Part of a small language model's weights.
Size: 18 layers, width 512, 8 heads of 64, MLP 1344 GeGLU, 67.2M parameters.
Training: a variant of Muon for these matrices, 10056 steps.
MLP neurons of a small language model. Each row is named by its layer, matrix (down: output weights) and neuron, and shows model dimensions 208-335. Each number is 200 + 40 x the weight over its row's rms, rounded and kept within 0 to 999. A neuron's up and down rows have the sign that makes its largest values positive.
After each neuron's rows, "raises" lists the tokens whose logits its output raises most directly, leaving later layers aside.

L15.down725,206,220,219,164,180,190,161,250,218,162,175,168,184,212,315,197,212,193,155,233,218,206,224,167,189,186,173,152,198,233,152,203,205,187,196,309,222,200,168,231,213,159,240,163,166,216,229,244,202,229,191,221,168,184,169,224,224,160,201,192,210,161,215,225,146,221,201,212,246,192,224,238,120,237,235,259,149,190,219,201,100,248,156,156,176,187,174,175,142,148,135,193,135,268,226,137,231,244,163,196,178,229,150,230,162,232,134,210,211,191,155,152,167,199,214,204,260,240,207,247,217,146,220,119,221,266,160,271
raises: " is", " is not", "s are", " they are", "es are"

L15.down701,252,163,168,247,173,178,163,278,203,198,227,125,163,197,243,106,210,197,228,190,218,105,225,211,192,196,221,213,256,233,223,120,198,189,210,207,215,174,192,178,238,283,227,141,192,213,195,245,259,197,184,271,184,259,180,52,219,135,251,211,228,166,236,184,191,193,220,149,236,248,205,163,179,157,243,164,169,270,156,251,200,164,191,154,120,172,221,198,227,192,200,185,201,269,223,238,156,182,245,157,144,185,170,230,208,208,106,254,154,216,192,209,139,216,235,130,188,210,227,259,229,190,183,210,256,181,146,134
raises: " involved", " they", " used", " involved in", " consum"

L15.down1164,246,138,217,143,152,126,194,218,178,245,166,213,199,269,166,265,240,178,185,240,140,110,236,241,202,271,214,163,202,229,173,190,163,194,223,236,163,233,256,243,207,222,278,253,167,219,149,158,173,250,281,202,139,174,180,224,184,154,226,261,242,191,203,204,169,272,175,201,205,141,179,229,142,174,193,166,239,222,221,223,216,298,155,214,220,142,114,139,217,159,194,144,223,263,181,196,163,165,144,238,211,235,199,197,169,171,210,245,206,159,156,177,201,189,168,180,159,177,232,180,175,283,214,274,151,159,171,151
raises: " and N", " and other", " and P", " and B", " and S"

L13.down725,239,182,163,158,247,228,132,176,215,226,166,250,241,240,185,227,177,203,235,162,117,223,220,158,254,223,212,189,112,261,198,167,247,187,193,181,159,236,250,174,126,224,161,236,183,207,158,191,159,123,198,239,211,283,234,168,162,201,197,155,257,213,220,236,238,194,221,257,211,205,202,126,215,166,122,189,202,167,301,227,186,378,222,154,272,220,201,221,162,210,205,187,220,131,203,178,188,199,177,233,224,246,157,223,189,207,279,241,258,223,167,149,186,185,186,237,198,178,215,147,215,177,189,191,146,242,206,196
raises: " power", " right", " rights", " control", " access"

L15.down56,183,152,158,108,213,223,202,224,247,197,159,240,149,235,234,200,211,201,230,203,254,214,144,227,214,166,222,102,156,168,121,137,158,153,206,170,160,248,148,208,195,188,166,169,187,175,147,241,126,166,202,143,185,204,100,207,239,188,233,150,181,221,224,217,241,278,264,201,219,232,201,232,230,206,236,177,179,234,163,159,259,67,296,158,230,283,103,209,175,235,157,171,183,154,177,192,166,201,108,163,184,192,233,144,125,208,144,191,247,201,206,165,179,230,192,172,175,224,255,202,187,273,262,163,257,206,178,215
raises: "lay", "oss", "uzz", "lan", "op"

L13.down398,261,245,230,178,198,254,270,207,154,131,169,146,235,181,192,184,195,282,254,185,186,159,312,206,227,165,184,288,217,244,144,171,248,138,198,138,220,244,147,169,262,136,194,245,261,198,223,193,244,247,268,177,257,230,222,203,267,143,223,180,180,192,254,218,262,295,215,188,192,152,203,204,236,184,156,248,178,169,246,166,142,170,123,210,240,288,228,164,220,167,126,248,188,162,185,178,225,224,192,247,203,250,226,198,130,208,197,232,202,218,193,184,175,282,135,156,160,185,150,212,185,171,226,245,216,219,218,227
raises: "in", "in.", "ine", "ine.", "urt"

L12.down27,277,296,153,198,190,222,209,176,175,167,193,220,234,207,214,149,182,58,203,198,198,247,191,223,132,190,141,164,179,201,167,244,262,223,174,218,190,174,231,211,177,185,223,196,179,178,146,180,183,236,206,213,197,213,191,141,217,226,206,208,158,237,255,192,236,279,207,183,214,218,203,190,196,204,209,224,178,170,251,258,218,175,214,169,219,254,143,250,110,200,230,208,157,183,194,271,185,159,139,232,161,155,219,185,117,203,219,158,190,233,218,209,204,191,193,272,215,164,263,177,247,192,214,105,227,213,163,146
raises: "ara", "epp", "ointed", "ound", "ere"

L12.down99,180,229,232,183,191,186,169,178,138,128,228,237,262,286,212,244,227,217,152,198,128,244,155,193,204,248,273,229,197,196,244,233,205,156,238,243,188,248,246,188,90,200,291,261,215,253,213,195,213,178,203,133,218,148,219,189,221,180,216,177,203,234,162,197,231,209,167,163,214,226,204,139,208,277,157,231,124,183,134,183,160,204,232,190,188,134,245,280,250,163,241,278,220,207,252,124,189,166,207,189,231,188,180,237,200,152,147,183,219,175,220,210,233,197,192,288,206,243,283,134,219,170,172,236,184,172,234,240
raises: "arr", "lav", "ran", "irst", "ronze"

L13.down291,190,163,198,186,216,165,154,250,217,201,154,203,140,219,163,148,182,203,142,158,207,242,182,178,216,216,180,182,200,193,229,169,173,225,143,156,207,242,280,158,168,237,181,235,177,189,168,189,168,232,237,292,265,162,205,191,177,251,138,176,177,131,145,278,210,221,166,203,202,218,198,161,181,225,191,236,179,150,190,240,153,290,187,176,179,219,171,259,129,218,168,196,230,172,270,286,227,135,179,113,221,149,189,191,185,167,204,248,226,201,192,313,233,205,191,249,243,204,177,254,231,187,273,195,171,254,152,206
raises: "iment", "en | ", "en", "en,", "en."

L13.down548,137,184,210,178,153,162,181,184,246,257,234,209,136,181,236,162,247,102,187,219,208,142,147,197,168,130,167,259,138,264,227,180,128,219,169,226,206,203,229,165,204,300,202,164,224,202,210,153,195,222,184,225,153,262,251,188,181,259,299,257,185,192,220,240,149,271,203,218,135,179,146,231,231,172,227,181,235,183,232,164,196,175,215,238,236,116,162,176,156,216,159,135,229,243,228,257,151,201,208,272,165,214,139,198,245,265,131,205,138,208,255,231,210,266,224,256,217,229,212,139,249,231,190,207,166,180,219,124
raises: " Department", "onna", " Unit", " department", " Agency"

L13.down280,225,201,194,220,206,228,172,270,132,173,219,140,231,203,222,115,215,186,289,174,157,218,193,175,228,301,188,230,196,158,278,172,230,155,108,255,217,174,186,210,232,134,191,186,245,145,217,179,221,170,230,163,231,211,214,210,196,238,179,201,200,211,211,248,223,240,195,178,211,173,250,115,236,200,142,237,181,241,214,219,198,191,190,147,175,167,208,222,106,181,171,207,221,217,146,193,213,207,249,259,156,139,210,148,230,110,157,116,221,283,259,225,175,224,180,229,222,192,246,170,155,201,199,224,196,157,249,193
raises: " Michael", " Eric", " Chris", " Anthony", " Joseph"

L15.down498,174,175,169,157,229,234,224,186,182,199,159,234,198,277,188,202,161,158,204,174,225,171,190,246,155,180,220,183,147,240,274,148,211,222,240,244,259,195,162,218,167,175,224,245,291,207,206,159,226,258,116,201,220,235,193,229,214,208,228,167,185,241,216,231,175,144,239,198,210,234,202,191,202,168,224,260,212,225,209,210,167,144,176,178,198,179,244,186,247,258,193,261,209,175,202,102,152,230,284,156,232,192,267,224,210,248,201,191,130,197,183,177,147,310,204,219,162,190,182,245,165,151,241,199,225,143,253,234
raises: "ien", "y of", "y", "ize", "ya"

L13.down212,257,238,250,190,223,227,130,223,204,194,198,199,216,168,210,212,161,186,166,200,261,206,156,182,224,191,190,185,109,187,187,160,208,197,257,156,206,171,210,159,176,189,206,219,253,193,220,191,195,247,190,222,213,208,143,136,192,259,145,195,165,168,195,143,221,202,170,223,123,193,209,192,87,133,235,142,157,184,230,171,159,251,141,280,188,187,210,260,200,186,273,213,220,138,208,220,248,189,185,177,148,237,303,130,189,167,133,212,177,206,159,169,274,234,170,195,194,148,183,141,196,283,143,200,204,193,194,92
raises: "ators", "ator", "ative", "ating", "ted"

L11.down200,266,232,148,169,242,243,197,208,190,198,208,180,201,209,161,233,183,201,235,178,244,222,172,183,234,188,229,162,188,224,147,192,199,259,199,175,270,186,217,218,173,221,190,245,230,203,188,246,155,232,201,120,233,224,208,174,180,294,169,237,242,179,196,139,204,195,268,225,153,201,196,179,193,209,218,194,190,280,209,222,192,165,232,244,225,190,221,185,211,174,244,120,308,86,169,159,213,246,216,189,208,190,207,221,200,193,265,161,158,185,193,168,140,190,235,232,256,137,215,222,239,220,214,151,221,173,153,176
raises: " which he", " which", " whom", " do", " audience"

L2.down211,168,208,181,176,305,230,190,130,137,157,170,179,189,211,216,126,223,204,171,212,170,168,257,266,277,182,266,262,248,268,170,216,197,240,174,191,221,224,226,183,285,217,147,171,207,230,243,206,273,228,142,206,223,203,147,260,214,202,142,204,203,223,180,225,170,223,213,210,144,170,222,216,129,140,137,197,209,133,221,187,58,150,248,160,172,163,193,241,208,201,158,208,220,224,258,189,210,251,154,178,235,142,197,135,206,229,181,147,164,118,203,225,179,162,176,218,223,198,197,135,204,169,132,157,252,204,220,214
raises: "ily", "por", "ary", "itive", "arily"

L2.down190,174,269,192,213,255,223,232,207,122,184,172,165,206,273,207,315,206,194,168,191,216,183,269,134,161,180,188,172,256,151,186,216,164,231,178,251,176,221,176,228,168,215,200,226,190,159,185,213,239,228,247,162,212,197,187,194,277,187,211,149,207,222,208,122,214,187,171,204,183,235,188,170,219,194,225,208,188,256,246,164,129,160,224,236,222,158,199,167,240,195,243,249,94,216,231,203,247,228,253,193,176,170,148,168,163,149,201,221,217,183,223,230,229,176,205,268,196,251,138,163,160,179,260,231,164,243,241,218
raises: "ter", "ten", "ton", "el,", "ler"

L15.down832,211,204,146,211,268,257,236,271,164,222,204,193,261,226,224,150,232,238,239,205,240,270,159,255,162,171,237,202,196,269,189,169,138,187,128,192,140,186,178,166,185,170,252,225,147,95,232,115,201,217,186,182,212,237,177,234,186,257,190,221,202,139,231,153,278,172,286,213,191,157,243,263,207,213,192,158,281,215,218,141,212,184,203,203,205,198,235,216,186,180,224,228,159,174,239,156,246,191,185,237,111,219,195,163,209,261,198,228,167,234,223,192,197,143,196,167,196,121,135,264,224,294,175,160,247,174,170,181
raises: "iers", "ier", "water", "ée", "wo"

L15.down20,220,218,188,252,213,138,208,193,197,224,167,212,181,225,226,266,143,260,186,271,170,216,222,149,218,197,129,219,162,199,172,184,216,182,218,205,105,156,133,171,265,248,133,293,217,231,219,109,247,177,230,154,209,211,251,226,128,191,203,198,295,182,171,132,146,188,160,225,212,218,149,183,174,257,166,194,105,220,236,190,212,325,197,186,196,182,223,175,251,280,205,182,290,248,215,181,232,190,129,151,183,176,249,232,179,138,208,164,182,263,161,187,247,154,172,253,223,151,139,136,307,134,209,157,241,216,294,253
raises: " number ", " No.", " box", " Top", " Singles"

L12.down683,179,240,183,186,227,195,185,143,115,250,252,184,275,268,218,164,161,188,125,249,177,213,209,259,214,201,168,210,207,224,200,207,196,241,133,237,193,187,226,185,233,180,153,231,153,239,145,204,173,177,251,244,218,199,242,215,112,216,173,145,192,129,145,164,166,176,168,178,207,281,229,209,163,163,232,195,102,176,303,261,211,180,143,267,163,236,203,219,244,171,152,181,227,201,255,240,228,156,131,157,239,148,169,219,256,236,141,135,220,222,157,204,183,285,233,200,193,230,151,205,177,203,181,202,257,177,210,231
raises: " of C", " of T", " of", " of N", " of c"

L12.down1317,132,177,191,243,96,293,199,213,224,233,209,242,188,138,211,197,209,167,240,147,188,188,200,217,185,227,97,156,226,184,174,196,178,175,157,208,133,218,145,142,201,261,150,190,240,195,175,158,187,185,204,175,202,197,224,238,126,269,232,235,216,187,221,161,198,182,201,186,179,145,176,130,283,253,162,196,192,223,176,219,190,200,211,224,138,166,98,162,189,218,205,217,206,201,154,189,155,201,227,220,233,202,170,189,184,142,210,163,158,184,244,207,144,179,269,223,221,270,224,160,228,130,216,214,237,240,188,272
raises: "t", "or", "t.", "atre", "ta"

L15.down483,230,256,207,170,150,136,232,195,286,190,173,240,177,215,229,245,246,225,197,219,147,234,119,151,195,219,186,201,183,211,193,241,207,225,139,159,195,138,127,221,119,169,164,168,221,234,204,192,149,209,157,194,150,183,271,202,217,231,238,182,158,203,161,262,167,164,169,221,245,149,144,171,130,209,176,271,178,229,245,205,240,210,218,150,172,153,208,196,235,264,248,218,179,222,175,244,157,221,232,260,298,173,150,234,145,189,226,256,180,196,118,242,211,200,178,241,250,189,209,257,227,135,191,240,271,229,222,180
raises: "areer", "ont", "irc", "ertain", "redited"

L15.down1191,181,208,128,184,259,216,159,203,155,197,208,114,202,159,265,241,225,146,216,198,189,175,149,168,199,183,210,238,221,174,254,221,209,234,213,173,151,243,184,208,254,212,225,156,160,243,234,278,202,258,206,228,260,215,191,181,151,161,269,201,221,164,171,173,168,178,184,153,200,154,194,234,222,268,152,223,158,226,150,119,248,160,210,219,236,140,229,218,171,245,96,163,226,213,169,232,168,197,263,216,262,210,180,142,243,204,136,303,295,156,139,211,158,218,206,220,203,207,238,122,179,179,233,193,247,196,197,189
raises: " – ", " - ", "–", "–present", " –"